Weights of a small transformer language model: 113M tokens.
MLP neurons of a small language model. Each row is named by its layer, matrix (down: output weights) and neuron, and shows model dimensions 80-143. Each number is 200 + 30 x the weight over its row's rms, rounded and kept within 0 to 999.
A block is one neuron, or neurons of one layer that tend to fire together. After each block is what it responds to, as a language model described it from the Wikipedia text at the highest values.

L2.down619,183,200,179,192,173,156,182,147,242,232,181,233,184,211,203,236,228,224,197,221,187,230,185,230,204,240,170,162,205,264,172,199,179,262,197,180,217,184,213,192,179,222,205,229,193,196,148,188,216,160,215,210,233,211,196,181,176,217,257,176,190,217,204,278
Description: Mid-word b fragments. Word pieces inside words split at or around the letter b, especially the b piece and the all after it, as in baseball, football, albums, buyback; also other mid-word pieces like became, building, books.

L4.down108,230,190,189,269,181,161,238,180,161,185,209,249,201,162,201,171,267,169,192,215,222,194,165,189,168,172,252,232,200,235,171,213,172,218,206,238,251,188,195,243,192,273,112,194,188,198,142,216,216,136,207,197,169,219,174,192,241,165,208,190,192,192,179,180
L4.down138,177,227,155,167,149,232,191,212,163,194,212,156,195,204,186,199,200,263,175,211,231,178,229,172,217,188,183,157,239,193,161,202,205,227,203,203,171,224,175,195,193,257,213,179,184,206,192,172,161,214,168,206,217,156,213,210,181,198,220,211,203,270,226,208
L4.down206,179,196,132,192,155,211,218,187,201,152,224,166,163,204,144,181,177,200,251,174,219,178,170,192,192,207,181,215,176,172,182,224,205,187,215,193,216,199,235,201,213,238,209,202,230,238,158,236,219,190,244,213,222,181,172,226,247,225,202,205,243,221,190,180
L4.down268,197,189,282,167,205,167,201,219,176,237,248,210,163,217,194,253,186,248,233,236,227,217,212,224,229,215,133,226,186,184,206,183,177,227,160,196,225,178,138,241,184,188,241,225,159,225,197,185,246,223,186,157,201,156,154,156,210,199,240,183,197,190,225,205
L4.down286,193,231,176,197,190,151,182,175,171,197,235,223,201,233,162,198,236,173,169,197,238,213,132,204,184,247,234,199,157,235,145,189,181,240,224,171,247,179,202,202,189,208,206,194,222,168,211,227,210,170,156,228,206,196,209,209,168,218,210,173,237,164,206,228
L4.down351,184,219,158,214,264,166,213,189,220,175,174,134,198,184,211,158,200,236,131,174,186,173,234,232,155,197,203,212,244,217,169,178,202,176,152,140,201,180,176,153,249,253,141,193,208,197,147,225,172,191,224,150,236,217,202,161,140,220,239,179,195,202,222,200
L4.down398,189,223,240,241,209,225,184,142,225,221,216,261,216,160,207,176,145,163,223,198,169,209,195,189,160,165,185,228,185,217,186,195,190,185,228,220,257,168,168,147,209,166,201,210,184,206,254,207,189,170,232,217,171,215,248,209,208,229,174,180,246,245,135,290
L4.down566,228,204,227,155,224,209,180,181,189,208,261,192,184,204,118,219,234,165,174,213,218,252,250,177,212,207,189,220,177,254,217,181,167,217,229,221,177,193,158,169,220,200,237,234,239,199,208,196,152,232,235,182,191,257,146,205,182,219,176,195,239,204,205,185
Description: Mid-word continuation fragments. Short word-piece fragments that continue a common word split unusually, e.g. th+is, Inter+n(ational), wester+n, the+ir, Te+am.

L2.down223,195,228,226,222,191,175,231,212,137,188,205,198,172,181,175,183,200,217,187,221,197,158,158,183,172,219,247,255,172,168,212,164,228,255,213,185,161,186,162,249,192,163,179,214,177,205,199,209,263,174,203,218,215,207,223,222,174,242,182,185,236,185,152,189
Description: Word-ending fragments after apostrophe. The final piece of a split word, mostly the s after an apostrophe (it's, Idah's) and endings like th-is, wh-ich, wh-o, the-ir.

L4.down73,213,186,234,196,207,176,187,187,141,204,181,176,193,91,179,193,180,165,200,209,213,179,208,261,205,164,201,191,183,238,162,232,173,169,202,225,221,204,223,176,238,237,155,191,204,198,192,159,213,185,175,178,186,228,219,177,182,199,195,223,300,197,235,139
L4.down167,190,188,247,232,211,189,161,196,220,194,162,186,228,194,165,188,179,192,237,159,261,154,208,193,253,203,167,190,179,179,256,212,176,182,179,186,224,219,203,195,159,169,184,242,170,188,189,226,190,178,223,196,187,218,237,200,195,220,216,185,204,217,160,195
L4.down184,123,215,204,189,202,203,221,166,227,203,103,227,202,191,185,207,223,206,210,179,179,219,210,169,171,202,227,178,182,211,217,225,177,235,187,201,221,166,283,166,171,231,168,168,169,186,164,214,141,150,162,165,226,161,142,222,182,192,226,228,227,203,222,202
L4.down218,123,239,248,212,203,231,175,209,252,184,154,219,292,201,161,212,186,207,221,261,222,236,173,215,190,233,201,236,259,216,204,229,166,216,223,178,190,204,196,205,189,220,215,199,173,186,137,221,199,165,221,209,179,193,161,219,194,227,221,153,164,209,213,246
L4.down362,175,203,216,250,251,177,221,266,190,223,166,178,232,176,227,179,215,189,212,160,222,210,186,214,189,235,184,231,158,182,195,173,178,165,225,241,208,228,161,159,203,163,182,231,200,203,191,170,203,142,234,187,157,230,216,152,206,179,194,166,246,147,209,162
L4.down444,194,199,202,179,199,174,168,195,167,208,242,220,245,264,185,224,200,200,161,222,198,189,170,260,219,204,228,178,217,172,184,199,177,195,229,228,222,204,204,197,214,216,160,200,235,207,211,201,181,213,150,162,174,172,231,117,220,197,155,196,192,209,255,159
L4.down527,208,189,221,202,164,254,232,209,209,195,212,256,236,199,232,193,194,212,225,171,171,191,170,157,161,215,119,231,170,204,193,152,180,223,248,173,208,198,204,160,215,229,222,187,219,221,194,129,178,216,238,244,189,185,144,195,179,168,267,154,239,202,142,219
L4.down591,138,167,206,153,205,187,214,154,234,189,214,208,158,178,198,151,259,186,204,192,189,208,174,231,175,214,202,127,250,140,201,206,221,226,201,204,196,132,195,202,174,222,145,190,175,172,163,205,248,199,204,166,235,178,189,241,189,173,184,155,210,184,180,179
Description: Mid-word completion fragments. Later word-piece fragments that complete a common word split oddly mid-word, especially the "all" in footb-all/basketb-all, also Websit-e, Janu-ary, pro-b-ability.

L3.down52,236,166,174,222,238,191,197,193,190,188,211,251,233,222,170,157,137,181,119,214,209,223,194,196,182,192,143,217,203,244,195,217,155,190,216,194,209,174,180,155,182,228,246,224,229,151,261,154,217,172,137,245,210,230,207,196,214,274,187,177,228,140,178,125
L3.down253,212,212,203,172,205,218,178,139,255,250,178,253,228,152,213,182,241,149,211,148,225,203,237,198,231,202,150,223,153,120,250,180,217,194,230,179,196,213,221,180,222,204,174,216,240,169,210,182,202,196,214,243,207,202,158,250,168,199,231,145,246,221,185,192
L3.down321,162,165,212,159,189,164,161,229,216,232,216,165,215,246,176,170,204,197,165,179,200,225,206,209,251,265,184,200,165,182,196,233,223,167,203,204,174,178,185,201,212,212,213,195,144,161,198,212,209,168,216,163,197,191,196,245,170,223,169,181,182,121,237,216
L3.down420,203,209,188,179,180,214,183,152,189,254,192,228,197,191,218,161,147,198,164,264,185,237,186,190,170,193,214,209,231,197,239,201,172,188,200,217,176,172,214,227,218,242,261,271,219,159,228,174,254,185,166,229,260,216,215,184,218,226,221,175,209,178,226,195
L3.down482,166,165,212,182,237,112,238,224,169,192,228,225,232,208,182,203,187,158,203,155,207,206,197,206,176,221,155,200,124,216,213,222,210,150,198,150,259,190,257,263,224,199,194,184,258,262,225,218,157,167,241,191,209,281,212,233,188,158,206,196,209,205,162,182
L3.down495,219,232,184,162,222,200,208,180,165,130,212,201,207,215,241,161,154,171,143,202,230,235,173,137,179,154,217,222,230,187,181,182,220,173,225,217,185,203,167,231,241,178,184,165,237,203,237,182,213,221,185,235,143,172,186,211,218,142,216,181,159,241,174,139
L3.down499,198,190,203,246,225,226,200,251,207,259,201,123,211,171,206,225,219,222,258,172,157,255,216,195,193,170,241,187,226,235,267,203,240,189,237,239,163,243,160,175,216,159,230,135,183,223,217,189,184,187,190,218,231,227,252,211,230,211,185,180,258,184,248,168
L3.down557,194,228,186,154,185,139,227,206,161,216,235,229,159,220,206,189,151,154,195,222,219,202,180,200,222,257,192,173,205,249,170,248,219,195,186,252,230,167,233,220,184,173,196,172,177,188,184,239,163,180,214,213,249,176,180,195,247,209,178,195,205,183,161,134
Description: Split function-word endings. Final pieces of short function words split after their first letters, strongest on wh-o (relative who), also th-is, I-t, wh-ich, b-ut.

L3.down14,144,210,174,132,236,221,239,224,239,206,196,172,215,199,215,198,255,227,217,195,219,257,148,180,212,147,208,179,209,163,209,258,184,225,236,137,178,205,194,201,142,182,225,208,238,232,166,207,218,216,203,181,184,211,224,184,223,213,161,229,180,176,210,220
L3.down158,217,190,177,220,179,190,156,216,226,127,228,250,216,187,197,234,192,162,195,218,232,231,225,164,164,265,170,204,148,172,202,188,201,153,218,147,236,214,211,184,174,197,193,191,205,209,185,199,201,185,165,178,175,144,169,185,240,214,159,140,176,210,186,194
L3.down162,145,196,173,187,154,201,183,221,184,208,212,223,212,185,211,223,200,151,185,162,196,245,221,212,179,241,211,173,281,183,243,182,239,169,203,190,213,217,181,248,239,237,195,217,189,194,132,205,184,200,190,218,197,189,157,175,206,186,235,180,187,163,208,212
L3.down287,211,237,233,179,165,134,237,267,192,183,227,208,178,171,251,192,189,164,254,148,168,208,211,230,155,204,185,191,233,231,184,209,241,233,176,211,245,152,233,205,196,193,212,193,214,170,175,179,202,271,177,221,203,219,178,177,189,197,206,176,217,188,200,191
L3.down514,173,220,230,186,210,235,254,202,187,206,204,183,176,224,227,230,231,194,223,176,226,200,203,176,185,162,242,190,162,250,190,193,182,197,160,189,248,144,174,205,214,238,188,163,149,231,136,225,219,212,211,170,168,191,228,167,189,171,225,196,174,160,195,196
L3.down520,221,251,219,222,171,147,163,191,153,172,215,225,182,217,206,170,178,211,173,162,224,231,227,248,199,186,219,234,194,269,229,224,245,209,179,218,232,189,227,158,199,166,208,201,206,159,172,217,181,176,206,129,186,178,142,228,208,204,191,198,215,214,190,185
L3.down580,210,213,173,260,208,239,203,221,210,197,194,186,214,180,167,186,166,201,163,171,208,160,168,240,157,250,200,163,230,180,206,180,107,176,232,199,189,195,201,186,197,152,256,209,175,216,222,221,162,221,160,174,157,211,229,166,213,224,166,203,163,246,180,232
L3.down619,254,239,164,208,205,147,222,240,242,141,236,255,226,197,138,204,211,226,192,198,160,186,264,146,196,200,180,195,203,176,121,219,228,209,212,211,224,172,192,156,145,177,179,184,207,184,203,236,182,246,219,173,179,199,223,251,203,192,239,200,211,225,180,196
Description: Mid-word fragments after f/b. Continuation word pieces inside words split oddly after short openings like f, b, Feb, most strongly "all" in Footb-all, also Feb-r-uary, b-ut, f-l-ute.